MLP neurons of a small language model. Each row is named by its layer, matrix (gate and up: input weights) and neuron, and shows model dimensions 240-335. Each number is 128 + 24 x the weight over its row's rms, rounded and kept within 0 to 255. Numbers have three digits each. A neuron's up and down rows have the sign that makes its largest values positive.
After each neuron's rows, "fires after" lists the tokens most often just before its 100 highest values on Wikipedia text that the model never trained on. A number after a token or word is its count.

L2.gate300:133151136121132121130097177133104108126090153159126164154098132107127118148099141177143090118155133120141168143112159157159151088095171143115163143130098128091078163101093180146141110156162155172145089165152145126161145126127144155125171082111086123170147083103108117098149114157111135131
L2.up300:079173189107117140108132109153122114107093118132158161132177122116082128141109128178151142152112168079104129173106104143107111100107122153136106096109096158125116106141104171098152106130153162111132097103178125146172152165105126125129158144130079149139130110111095121188105103134122172083
fires after: "-" 27, " (" 11, "P" 7, " Up" 6, " K" 5

L2.gate260:149113150095116127143166137118134122088123115132129127118116125153180150099130108142077129116119149139160147107114151151130095181150116121110144108161134156088163089127121120102149117099116129136112152121118178179106096129174152096135125144114129108110141116107133124113109118134137129101
L2.up260:159120150138150113129115104071127151141112121132115068147082126115144118162109133131148151117129166119110107126137089115113108101147169125112122110116120135139180136144145132153110105113106129104087137172160142115152198104103134175121074135070076172143105131073070163137125098134148124131
fires after: " M" 23, " m" 18, " f" 7, "M" 7, " F" 5

L3.gate1194:110115109177123116125180142113147143120105139143123147143157104153110110103111130096139109188169143120174083095149104114124144136118140119158141160115112145116221107098119174094176147156119126168113118113137147119093161160159116172135143151138131108095147118139169160156141137143128138157
L3.up1194:111133121149133129145111141072145129154175200120132153156116148139143144106161168144109093144152152103162115102157156147111189101107145143115135132150101163151106137126166153101151100134117118120103090164127121132148136095135090117131152104122134111112152142107144116128166126134165187138
fires after: "," 66, "." 10, ";" 4, " where" 4

L2.gate872:119113101124130113163082115098120112122108155101184061168158125145113098163132140150139105119117129154108158106120156089167088128135145103075131162156134120118115126072101131089156082134113123103164089120109167128161131136150151158137148124115130142068141113135130127159105101132179116121
L2.up872:141120141116118123095101078125123092146148149182106141104142131108165121080145141176157097120125127164088139147122132100112157138077120114096132140131176124101143099143149141146121156180087085098130139128128116137156115136076163125112086147103131120085136130147138118081145124141171099149
fires after: "1" 30, "2" 13, "3" 9, "7" 7, "8" 7

L3.gate1299:145162091166149134156093129077116092125146121133158133118132115099154135093169113186141125143091088092119123146102122130132126151147114114176171147116135135120130122097119132142135150129125140135102113122105117167186058078124094094178125129094123097088100155148123120154150112145152112127
L3.up1299:111115121128114117115141110186111160108148144105089109120148127087133111117129142105141140135152102159153161155101091131128158135122100142124172137096081119117144117137140096137104102117114146139111138142098133171086129113172160153097118108122136153142113167141082141158118159145130134141
fires after: " R" 20, "." 14, "1" 13, "0" 10, " Time" 8, "6" 6

L2.gate1065:130135160154103127094164146151100138154055111113092126113111108110124160131121143118113109120139113162082115136118118128134114105082179155118135135109105160088154123135137150135100140130145145103085116140121137117142107165116126104131130090104168134151107109129126154128138110169065133149
L2.up1065:123155117166182119103132150097109181118133156178141123130124138171094132092148136108149170120117137075161080082137137054110094121136126111170103163143165111124101158133114123112140157134155121137145119169146141121130132149168120114081171109103130174093112169082146080076095149151129164133
fires after: "-" 44, " (" 19, " " 9, " al" 4

L4.gate204:106150128106158161119105131095133110128131144106192134152108133140122085150097118163112167128124103121109128129134109156110102111138138133142112155131130091148114119137144122165112073145110119123144125130111073165061128125119116128125128149141124124115141142132127085131147126131138104147
L4.up204:138126162103109158151126107094118087133144144107138136102114128106141102174098121173128160158127165121120140147113096107102109152144108120114102106081128119107127137137184105175154066133126104094150114167109090097096141139130170169124096107071126132118109143120142119119105108187167110105
fires after: "\n" 93

L4.gate806:132128128114118109108104141154104142135135076159127078125130098146172142131101194106098125114122127147127153133161138104147100105094163104184108093100157133143152140100136151166098102146153160134093095154143161187145154125119108165121105142139155123136096136124089128093121145189072142134
L4.up806:149160125149113101105128102203165096107075096154126154164142130148129151138080157108125108090128089144150126164123120145159076131127118134170119103139095115115131135111139117133182108109161152156149129159125112077147107108126098116161072123095151157182153155160133107117126114124136152083
fires after: "-" 37, "." 17, " |" 13, "\n" 9, "==" 5

L4.gate315:129113108150155108132138108124097158089117152085145111141102148103098157103147147140112153127155121092133094138161099146066113151091150091181103117175115131142103173156105131204128134109143119125135157130095123130185109151141106144092142098152092157119098143136107138115134125130133135130
L4.up315:114165101154140119173131119170129127138136125116132088165071145123081141130174120132070138174084116108127156121136097105126129166106119099103083127158107151124114148135096139174122091102102136098176171141080128077159130130152148143111131108103098119117123142131148122171127149174112124166
fires after: " R" 46, " sp" 7, " p" 5, "R" 4

L6.gate384:128117112177129100107116096124098099161094121154111099148084098117120110104085141086114145134092160123162102126116170160101049127134106156151118099116120158059144092141123143148109148127111120142131110133135101115137097143160140158102110088164140128093150129099126096111111103090129127138
L6.up384:146104155117159133123091133100137134117104136143121135157076083082112144137093129113111143121079152120173103123109110096128145141173099121078132137126167124076139140176145115116139117149096139146149120085095113075122135110148130163122111137147134163129110100103162129144112113118095190178
fires after: "\n" 71, " |" 6

L4.gate587:173127133132145126130107145171139130143110137136073155169150131148140140146143166106161131147132128118180123126132095108098183131129146130108150174151099127119111137114135182159108125104144165111136115136103106104116141114165159120108141136101146141170094144129111132083125116133157135123
L4.up587:111130125151122123128140101098114098106111060121122138132134147100108104143126137112109106128152140109141176155133121125111106148153098149188153062161123154108157110115136073142173120093142096147107119137150146113138126106137090151167138132129123098150128089145131124141115115150118117124
fires after: "\n" 52, "." 8, "9" 4

L4.gate557:150145078127139097153148133077107123131122092128094140123153142128155138147159129114139122053106097153163129151121090115133148115117123141141157131136108127096153114090115114124125145107176133117106148105113120090132132163138159157143084102134098132150127135056146109149140097134107128100
L4.up557:103141090142138114143170162089161144129078131108108125124144130116149146108147104103148116090135132142110123149107114130098114137142112147083140139173125104073138135080132137136132128092107174132119108134145111140156137180131110172144127143125102153128100107237160092116157119142133148105
fires after: "." 95, "\"." 5

L2.gate1042:125105129118154136129130116126173150113122120146133111176175119077140136147151133140176152122137120134110130165154137157152161128159131135136128136101113184138083134131108128114092132104169141129105144110138117121113105143166106135148132127128121105116122191099128124163145140122164124099
L2.up1042:143100118117145127116129150129162142098128109115102167132101110078116126107132134119144112119106134112071123100138121117131128146104108143142142120126068138154126139123142096112121102127168131152164082081077128117108106133153162125150104141137144125145175127160102135102154163109117115154
fires after: "." 91

L2.gate108:061144115155146142125153122127117150187168155161130109117121145139158107148086150173082083164110148123095117153149087085141102131075145130153143095140100142150153128111134130134173096126176159136098095097107138156143104097120136113087137109150121159111144118142131111125096165141147109102
L2.up108:138138128143136128109118150195136157129076193152134127113153077182131147118086077139128147128119088127092101098106102115153107108115166133096120118170115127162127103114109103147097130121064106114086140140128143132127096103140122135106127149112181133154170139102112113145143151128176114141
fires after: "1" 29, "2" 13, " M" 10, " L" 6, "0" 5, " Density" 5

L6.gate359:167088107154123127139052182095152151141115126142131133158122099137188149119108119103132123143135095136128072120117168111145120136093127152159134103143119139122173125108135117088111117099127158136138129165143115106144154100098126100156143120099121173136158116155132148098122163131121150115
L6.up359:171132109110100123126129109103117110116097102142128110140113106072127158112112146102128118122123136146133161113140116111106158165128153120157123141161122162103096110111110119142157101107133092112108114120134157079099137146149153118144109096120080132113121157161089124113113142174124128142
fires after: "\n" 61, "1" 6, "8" 4, " Bl" 4, "6" 4

L2.gate893:106108135172137127154125116142124156154155137142131127146133155134159152159074179137127149168101097125089139181113181125108085137116140120111155149087133118111096161105111099144114124117146115130090142149168109114165125125098138116116108096127128091145106144150145103131129151128122167138
L2.up893:133140101151103147118133130117086134142141111120128148155137148100127138137132101104129118152085140154062137118132136137075158111117131087115128151106086127119101125178153128118174122086130098064153120130088122069114104130151172171081139134108114156122135090175119145133148139164120089118
fires after: "R" 14, " R" 13, " r" 12, " sp" 5, " (" 5, " stream" 5

L4.gate1323:154166151114156148129143141155109128103083148108143125125114081119081117143092135107107133128115137109142110066132109070126130130131147137173162096143114147124161136144121158111140144175128140103111124094130112158110138152085098100136087130172149155156129147162175153173137166167118142117
L4.up1323:156118118133127141170146140148107118116140105080047160093169078102121116117115157130094120140155106099101095114111127098121138101113112137164146105157118092100154122120142160111135088141159171139149114075140120160162115135144127151149125140127137149103179146166173154155118100092116133086
fires after: " " 22, "-" 12, "4" 11, "S" 8, "1" 6

L3.gate560:123124145152115133153158101129165170159167150113081124134118158122125118119124156126066125123089144125146133157151097168105103143147125134080114128106122119168133138158150171154104132147119089164099123138116120138116105112151117150147131142115081108128137109129142137158156156127132146164
L3.up560:119104124157101111142088135065116116139119104127139130142155092149116131117127153137114132085117137136100116154178097122128093119064102143139126099181106093119143158117141123116125129101121126124099146161089106107145127102124142096089131066170130125111120115128141109137151111159163087171
fires after: " |" 47, "|---|---|---|---|---|---|" 6, "|---|---|---|---|---|" 6, "\n" 5

L6.gate941:145152133132112125131149122126161124106112152157111104099122113109149138171142138128128141128147156099115139120079122128105149134112132119132094115157146148104128134117069145125130127102069144125136101152144137113126125114101139114106150145117136146168135147146107156080114138091138157110
L6.up941:145082106128151150119130117113106104158122099147109118103124126120120106078113143137145150115101141154142086155107141138125133094083123171127118141144102164105128184137115076135152098178147146119129130125152098118128154090141124165134110133117132171094104147137090115151105108121098088143
fires after: " " 35, "1" 29, "0" 9, "9" 8, "2" 7

L4.gate1529:155187148158117131107084200158116166126152134126110160090139129120106077161143117173114132142075159112156105121132173112081120081136122152133159159153107154160130104168160157104148100145118129113140134205152100056126101127202146102117109153163132158131139114107138144152131159145119086130
L4.up1529:177186144199112152143116115098113158116148129108142152076143122121093131134113126150152099155078154111153100153144089121131138094126123158108134165175144131073141136181129157156115130103131125091156155155115122104135142138166117084113086117167136173180130143070067096117137174163142132122
fires after: "-" 25, "\n" 17, " |" 5, " Production" 4, " =" 4

L2.gate1230:117143136145120111132136140131146174105166113136119126171129118137147126139110166130163124125135148117105117137147134178145142061141121113142165113109130139143126102155125131127141110083105123131137127153156127077156131081118148121146139155107144137125129138110115180131151123147163106093
L2.up1230:129137136139143109125156128122101143137180141124115114124118122153161122132111169140101164125135160135116141123149105152139136117110085151113124121136122142121106160168142115153145167101094144138109129171115104106162156165102118086086132147146138105122122118036158138151159130118158104167
fires after: " |" 91

L6.gate968:177088157145124131125121111113146123111123154101152190118104115117141146081118127132147156119157119160135121163122146186137118115129120177145115125137093104128134109167089137157125116100150067100175110148125114112146119059121121132109114163106176110119119181124139146149163134124123152170
L6.up968:149086159159095147156123157124105112150139145129072147137098120128125125153111125148119147103139135140132130165111123151147124121142146102152131149162135134091105100127119131162163139172119149134137148135103099090127127077134129136103134195115137120133141119119179088162125149077131120118
fires after: " |" 31, "9" 14, "0" 13, "3" 9, "\n" 6, "8" 5

L3.gate1532:105148148138111130130137113135131170143164133135130123137119168115102151084135087114082179129145159129116120114155141142128128107087150158154121137155098160122149127151128156145139108113159082096135165133158123125181128117159098165083133106142163107124152128148089117139134133149137161094
L3.up1532:120096127125122126144125144086130144114128161116110094120142143138117154125131117086088144169144154109120160085132130116140163136139070147141096163094120127114165119157119106096148128128125131068096111155142101124135087119160095141107119101129138150147118137156135115124117126126140146093
fires after: " J" 13, "j" 11, "J" 8, " j" 6, " Jud" 6, " h" 6

L4.gate129:165114128133117114157151114137114119136112139150150119130117114105120084117159128168126125165161118115100129105124165107134108112143168133087140142161106141115176122123132128121101094120126158056155191117109125145118156073099138090114155177145130125142149168112100123099126127116110099168
L4.up129:115139147156119051180027140130107130118106147122115129160109133119103131125080148180140175129133119123106138127116109100159107083119112108126148157109156102145125096105165122143123089157127087119144143141153141113135112148101119110122144118097172132125140105142113114062126196129122093156
fires after: " " 28, "1" 18, "2" 12, " −" 10, " $" 9, " |" 5

L4.gate1106:138096098158131082155127111126129151108141127120118066162162145138077122143130117128112119212139113149076120124107134151139178102124121135125099149071155163128125079164122147163127128091126089152130161117134127119046119086143187132121109164111106136129159126124127179126125125149105145116
L4.up1106:110169122136080121120105126140085098132126127171133079156119139147087152110120113079157168158121126110148099139168148138127126095151122130106131121116162110117111143136157116120095127096162060123144138123150083142111129110102128160132103167130142128157146133139079128121155132129145138070
fires after: " |" 45, "." 6, " h" 6

L6.gate1171:152129121113192162171140175093098125171152132123164118096095117111124106146133146148117128134125114105099105117154113130128144108086157138091191178111184103117125144160124126153114129078178121130148112107120091136105135117121125132114179087101096127142102142137134107197115156135121099117
L6.up1171:179132092123110090134146107108135135092120137116110088139128167114126096126154108163126110139137132114155097098107105104116129141090114099103166122124145132129118128128148103098154069123152138152147115139149120101108150130181089103135124138133143120066077144122160146134090126115149130137
fires after: "\n" 46, " Republic" 6, "a" 4

L4.gate910:147109117096149140125160128138110111125149089161141136133173115121151110117145132158158102110151110117119146108135118179096116135125116091132149148111125140132136108119096120132084142135093107143111165127103153115104152157172077148149123134092136112093153140179136094146127134109159130113
L4.up910:124155118111118176109115127176114143114136084098098150132151117153155077129128136115142112077134080126096143096133133152127087124118153170199166153149127121102135141136133152098118093149086127162139121134143133112075083128162142162138150119102163119084140168105160127130136126138159102150
fires after: "." 98

L3.gate644:167120140104113122149175166130104164106159122107132132146132079109116142128127122124134103123117122118151128115153116094120131124177164127135170120160128155137148131153100163141084148107182149117109081139148135133103137141111160104125131139100108200147109140102094101090142112131107143131
L3.up644:090118123141167135103125167136133156147156107131100122139151134142143139130159136079092091118137151150168113111148092079119097155142131133179108122094085108141112117154142123168111150170162109130150111154121153160120134154107143120114107146130127167089096113110167132140112151079076146155
fires after: " D" 15, " m" 14, "D" 9, " dep" 6, " d" 6

L2.gate601:130148135141148147134115139137168143128085086132147160153097144142141122137128166142134124151146120125077163079113115144124106140116108150129176122150163157166113191125149121153116163132154101140104125133134152111123119135115091124159171100099143118162128116142133164165166142171133116131
L2.up601:109162132096112137128114143110141135107132110143175168082114127154102111103115111130117126136143175153114104155087172145125111108168131109111134131118106114153127138090133135153148157117103139113094146112120153092144170162067097151088092140141138129129102156172123138126137150153130141156
fires after: " K" 16, " P" 16, " M" 15, " H" 11, " p" 5, " a" 4

L6.gate1488:086122132125127125133116112187143131166132195177136098129107146104107149122094112110176133189126135122125149147141093109139101168141139076122141135145147123144158117167128116119095129097138159138120115131105105135110136137158114133115165126109106139155125144139148143131102152135089124148
L6.up1488:151105119108132146159129151139124131142168122130089087122112159097140106137117148108171144145163138138131131117137082126112087142127109100146101183097172151135112162098122125118070153166144090164136169142139125175124122131097134103156098133155139124116115106139124136170131150170139098135
fires after: " " 54, "–" 12, "2" 7, "1" 6, "," 5

L2.gate1291:132123170151128102151110155088160154113161131098108099147131144125124113149110110117148097137119130126149144098174124122149118155146112141125146145148124104123134160138149075121116134117126132168159073155108084074124122119119108159127101175112138101083079132174147124153123119165148110171
L2.up1291:142139136153135120123129140090113172176092127083168165120118112111138140137131119143082126161167143117121136132128124077129131159105112145068132145184100109128077154156109145101100135140103111110122107125121156098138075147133128114143089177123120105120131141109157117120153123135093175139
fires after: "==" 47, " the" 5, "Early" 4, "The" 4

L6.gate1128:116141105095147135116150145110143127112123135107146141094105126099098080163125128160129096126148167081162083128142119169106111104076108102166172096159134113149156098145131146170165142121136158128109131134067138147122115138090138133044130139128134127129126114152138110100100144146160134139
L6.up1128:111139144131097146122111132133171128093115126149144108157160155124095076119099098144125131117140152083143085146147148152093129131099119174164156098150152149159143120138162127138143155149120129117102117130147154123107123140118151078125094147142135119102138112136133145128121124142137137202
fires after: "\n" 57, " |" 30, " " 10

L3.gate142:088151125144134079158147102128158114189160149098096130151121088120127090136168162141100131114096121127099131147153113107144105142107133131077093097147135113148146169163146109131099138109136093155107179118109105120131092117103087088151143124165119119130124172134109127182116104108101126171
L3.up142:131125183118093116109191107121124101140083121100133126130106163112140143124145132158077095140160147145148149131153109151157128135116119065139064105107110135120120108157147128111128105084141129151121096101147125114090134121148094162097117145145132108131100137140126150175139123142151124156
fires after: " |" 68, " m" 5, "\n" 4

L2.gate62:136117149100144132110128103123103099130153098148104120076122155166133122087171129112194100130163119103113111131152140112096090184103136158165086139116121112118116116138135133136136100167114131152083164163110141094172129073142133109127106107098160123139120108127120108138097129152136129058
L2.up62:116119108143137123098133133193094148122151092077124115116120141140119086104080113140116146085145108116096115118100109093148101137167175108175157118120108135135130104135133123146080101118133116144111123137073153126130112117110164134131089133121102112126098149153135116129153151157117159128
fires after: "." 37, " K" 12, "\n" 8, " C" 5, "\"." 5, "==" 5

L3.gate152:151085146129091123180107139142151141148156103115141143141127137117153081136119137144104133146126141100152167170130127115169107098094153092102121130134140120132115123154146135117139156126119102112112111152100136148114134111160154138108124096151133154167095161137097103127100098149128160076
L3.up152:137106191138179155118108130155138160109127161117145097130153146133107119120132161086122140163140137117092146157162143139164152117132096136108124139140136127139168132157118166153172143150129082108110150117159114127106148131136124144123139146156168140098149099117121140173130145117118127133
fires after: " J" 28, " M" 9, " Q" 8, "j" 6

L3.gate599:138136118109160103128096142147113118125179104170113110110120105112143130114113115099141101116124147105146135143137123124141118109204122119085150087161139102117161082086135133093170137130173125140137091103118110144100117130095121130110137157102178145146148125154117095124094071141079150148
L3.up599:129149150172171117141133141098142112133144114147166117139133125123159141138145141147130132113097121131130188143090107113136101102175168141152131076170113155098165111201112129139136122147135145150146154116136097127111149087130140127097123124142130194115177110117124112112138105100107166129
fires after: " D" 23, " M" 13, "D" 10, " m" 8, " d" 8, " L" 5

L3.gate1515:130105097128130139130089088110141139145108119144137161120124134133109135136112130137128112120141121127138108172142114153086095118096149153097157087123140143100149132115088117148138108049127173134149120110067146115134111114176147138162159109152125121108106130142144170177102132101155128091
L3.up1515:120137177127126086113153114129063120098123157086112164150117120136124110101132137113098108127171128131082104149111132101179169172120153144153149134114146123128083112140131120168145139174104134148148148118132133135143121099090125132123160107136165157132093097161127124109147219091154150114
fires after: " F" 23, "F" 14, " f" 9, " P" 8, "P" 5

L2.gate1213:135110138147100122094144097086111121115135083132106111098112107111078098139127124112108138099155156133147120146111127200120091117127116147157135120127105143143150132125177155109149159140137131144118107147127173143132121147130169141155148137111121080162161105138100094125149142142131146149
L2.up1213:144120141165111153088103107138148146159134097078161147120139089116116160138159135121144071159100144152087126137121140119122142134167135128171139118161132159138176150153151132120122108099109136098106138115157120139164130097126144130115135137112150139125158153142104114140135142145154090130
fires after: "\n" 70, " first" 10, "==" 7, " th" 5, "===" 5

L4.gate1077:120151161103123178150131134137132143190112129116129131106107144143097134112142127136159110148093097137133149093095157130118099111146135138146095116129130147122139110127135169140166147099163136120148144120102108074102128086125129146160105096100115101143116159131135080130115174138144095102
L4.up1077:163138129111124164112147168118146135123109138120122100095107127125112125145132123099097141113165142115104139157081148138084124173134124107100128161139129123122152107078094138101118097128137081174164146151096112117081100137129119137114132102132137136148090150098129118125126113134142151125
fires after: "\n" 54, "-" 32

L2.gate732:163168105139110109134155144120165113139079179148087126112136126124103140133117140139126134155128122142126101087090110106167115125085140167180097138118109120129145101109120159104119116116118155078130117134107127159121129123128126108131140098139110148130125109155176145125167160094115082146
L2.up732:141150149129154087161143130171137113182118174183112131111154125089102093118094114104151170127107111127132117110094104125160104129084160147131120167156130133139143165106094157135141080121150127106145124139110120134145121148135117159118148131079144164141126112174141123176144118141113058120
fires after: "1" 100

L6.gate1185:130130092182100128140136090129093139130123118117146127136114151151139117119123139089140147166138173165091115120136137155158117120154095167128137117089111089110147101151173086108129130179102123172156170165113083163149116076151123112124088126111122144129149132098144122133084159107130092150
L6.up1185:110103106086137140100121125119140117157126147156104129114095127168150108117107119144102128126100069117136139147152165111124152142158164145097121156134146135113114147113095161108106131079155094083153111131139105140100128157098149106106113107160182156138144089126081165141161141100133159117
fires after: " |" 47, "|" 7

L4.gate1148:113148113087176083147088130107151155121156119143133149114128148149113151114114091130098132130122139102115122110098098162112112043110129073138157159129142123133109090134122176128129141068120158090114085135167086106113148145105136148162099127150124149135128128129161122125089118109157140135
L4.up1148:127136139134144118105129145136157136163139131152118165148104129142077124090135143146178123105132123108123126123180130136123126160125108134048113130156129166154137207134140088126117134165112155113105131132116110133100131164160132110094143138103140119111159164154120163148183131138100150150
fires after: "." 80, " |" 19

L3.gate556:171164162137118119122132086110116145145094144151139169135150144130147146135168169138152111107150099130144102145144126109157136154107145137164126120166126118146120171109125139133146115124128159152129135151116111115117110132173098115089125103093094124133117140176108104177141151134122121085
L3.up556:135185100118138108136138122136089189125115059126115195147152164160113118143134137123075110089119098105102140123109148106134089158154145122199143159172122168147121141124138087132115127151147124111118132120139114123093139107161126095125114133116119117140122138099135125129162111132145131098
fires after: "\n" 22, " h" 19, " H" 19, "H" 16

L3.gate332:100137125099103120155156138127121132092081125094115126125110141134138130149093143175131157108140105104128084155106130135120093081088128101174129115137109139111111116102107123135110087098172137151122120179132152148136125135179084150142150079122116136164149124121134123144142139213120156123
L3.up332:137134132114170147117122122107155159100108142103122127131138128175145131133112129179168144067114129120152063153170136128099095128114101129088163124139128099136155126123132157100128123136131102085097091156165112119103102192111133120103141138107104124100146143068120137114132116143134090104
fires after: " (" 17, " bas" 13, "-" 10, "S" 7, " B" 6

L4.gate33:131114154108120108150146114157124104148127088155138155127141147140134146107135123097145178118140153073116088126117126104123108109145131131148110119119170130078157096170134143118132155102154164114145126106109181085120161069130149158163114124110130118162133074185116105104108091155172096156
L4.up33:128135119153105125096145116102105114124093107134086101180132143123114094140153150123110125158129158136124161130122099110136133140125129141138130112142109152160143132121170135120155110182143085180135142141105141160120141147152105145125160149149161145143097124142080127132124146142117126093
fires after: "." 33, " " 29, "\n" 18, "\"." 6, ".\"" 4

L4.gate419:148172139083114095166117150120137130166189102157102152151148154078152186105177106140107087130135139173087148114105169114113136116118108118109129156120137145126108129150137109188144123142143147143136120095112119138117154142141142160100114145122149138139152154120155163124113156140076129113
L4.up419:125111091090144121131112106111125138118142141107148123092141132102161111136133071132154161116151153150127057104164159156103095144103151133117152143154142128105130155118144111136134087121152121119100110063139136159119112149137116094091100118140124137127140150147140196135080144098105114098
fires after: " " 39, "\n" 9, "4" 8, "7" 7, "8" 5

L3.gate321:120144191124110151171136119135115132123140126123145135126117129109130125117132132142133186143119143117132164168127137141125163103126127153138131122192120115101129165091144103108071114102124138181112110149105158111122092183149115144131130089112131139107096094140126169128105129128127122145
L3.up321:145097120157126118132139129152151111094126080174154167114160144141109123079173111135109090122122085154103125135083080107129143089112161127137146169112124118104112103119121107168142099091124146116109150082116123114151129106101088118098177107147101131145108133166110138131127158152177111087
fires after: " P" 27, " p" 15, "P" 6, "p" 4

L2.gate1532:094124089099128098128168148155151113142119140119104147158153105141127126134130087140153165129112136090146116159113147107101135124099138110206137160120095128113137080089104169150137104116164156129178111120136116117106168160172144130157123170121162081107141127145158102109160126136143124111
L2.up1532:085164183142147136146148140132133121106102130110126092136145121168113109162161136149113156120102132146106105130106114162127119170117104105129130134135149132201142149118145145108135088146169135115125097121136141096137109131123094106150139138132110154115105148141122148089127115139149168124
fires after: "-" 39, " \"" 15, " (" 11, "/" 6, " t" 6, " lay" 4

L4.gate1224:136108137156097138168135104151131146126144108135166121149123153126117133127152155072140130116105133107141135135139127181107116142123121116144148154116147131153082115155109148083095145166116142094104101147132123133130128161101175102150097081110154138139129169128086103114091165134148131121
L4.up1224:114132181091154141167104121163146128166120136152114154147111125137110085142171124111171138132137144137172125165117092158117099075140144123126090117117143137148094146110129140099114110122172114105139111133119122109135128118069163111169097115129142128139127116108067153141142158136148131106
fires after: "\n" 68, "." 12, " |" 6

L6.gate1153:168117093151098135128122141125127105122123130103121180146108145173166102164138125129136165078161099146139116153047149108106105166167082149126157136147154162124141110100127124130144081118113123136108110126098088141152134137086148151145109141143127119151115092142133129166128136147129124145
L6.up1153:102091098181128085139107086123115162089114159127120131125109116148131125145141152186103140147090110161123111109161126117114108133094121120111100109129155141092139115114137179152126169140156098118104116149154153144155128157122081121128153167107110162106150111103112100126116104087109129145
fires after: "\n" 36, ")" 17, "." 6

L6.gate1211:146123117145138113144148148095185143166117085116111115083140123126141130142112129134134154131139137123123130122083089113131160135143137160135147179137101187122137145117108156146080155089136109160107120128124105116085168113136101155099132106114162169100112128116143113156139110130107119142
L6.up1211:129148065111099116142149130109098131105144098144162118133070144119122161079124116141122128121177101129055146104124125134104101103127124156133142109149137180083090123097095145142149150115095164116096176128192191115120129139159110105146182115155096158157121125141078150146132138177114151148
fires after: " |" 55, " " 11, "\n" 4, " H" 4, " A" 4

L6.gate1386:139086129136104137107153151101110137124123161122123120158106124154115157110135106101080138133088144093166143118129124096113124124153126166147122096141098166090104177139132115153063095149134150106157109139087113095097176155123126105127152122095130127133100106154155118094140118128135093123
L6.up1386:140138152156136133111118147163107090155138166113165157193175106132092110137132137093162150138131138135107149148137125147110117108120131134128134150093146156160116108140100107077149133102144145116110133137145082097139145120149090106077112133141119144166118149166157152138141084129143105123
fires after: "/" 22, " and" 13, "–" 13, "-" 10, " or" 6, "9" 5

L4.gate601:098147171154097140139118076121127100202156135125118103126150163126110141153106082132135118117116130145107118157103158102162135108153112142151133141132100159115102143060165134142154102101149143146123093138114119109119135110154155106193078107080108089117108120122147097121121116153111118138
L4.up601:119129136158165111080096140131177115104100147114105132137103155160099126108160144147143127141150141145117149163169083120120124150121122094108122111148094128085111143151124159137098135123124100111119134086113113079130105104111108103089139115101148136138126157127148119128119130136118132134
fires after: "==" 49, "===" 39, "====" 8

L2.gate462:160129145172159113092155171112140116132138130089112126116154089167117127154124082110109117136107145130114124150123104164151117147103141119150157128119124123131173113100147126123111123152132144151136144101122115105106091113116163163103134151049133115114093122101161143094145101175174123135
L2.up462:092155118119125166145087093106134129141110141150172148103096112179182131149133124110109113117157143119158135126145076144177099142138154126102108133112121151146128133114130133140114111165126134103127111133100160146156150101169164142103123093146125116111172093151126116132130166125133150099
fires after: "0" 38, "1" 15, "2" 15, "." 12, " |" 10

L3.gate508:158148115148139112121153153110171098141129141137110085121143116178141124132119144144112132098144130116150123085132099094126079135140090110158156080106101150132183098103141118140153107130129119170107148098122098142112149134148124136185085151117143136129129137121123149159155112162126104150
L3.up508:075121126186162103091125124144132115106104115160136153100168128197191153140127123111140092103142108127104093147151140133102163152156137126138125150129111113129127136093179112110140142146131121125156091112132118127178084157112100148117136143117109118148168127106176142092156141128149120116
fires after: "." 81

L4.gate710:153127110123079167165122113130115145167124123082120066144145125064109157101102107126141126140080165146176100094141103118108136142162083096147119111111127185113128075107150145145095117169137148142112093123128126128122117120113143107119127122115119167089105157150129106132108110124086130114
L4.up710:145139171137083148117101146124114139122093123139087062131125175091139151167101127155115126122122148118103121094120094148141111130088145110099085131102098134126113146102134152152126134104154129174149145098132135115126081102106164106134122109135130116144104100115141123163134116161142165144
fires after: " " 32, "-" 14, "–" 8, " −" 7, " |" 5

L3.gate1134:089128144094184104101157138145145113094157078097106158142110163074122156129099131133080079118176122114174108159106097120136135183116160135145140148155072149159146122115095085177131149142101148126129138127127143112142179161124111151182127118076145089105140124122136088132141134138135133111
L3.up1134:111095096125114176154162137143093137121121088120128160166107135154126133106106202106097116081163144096132117138111124106128099158100117171133141151168110136108133123146126159125144122133167160110143129144093115118091102109069135108130113152155123158118096163142124123106162122147128086141
fires after: "." 96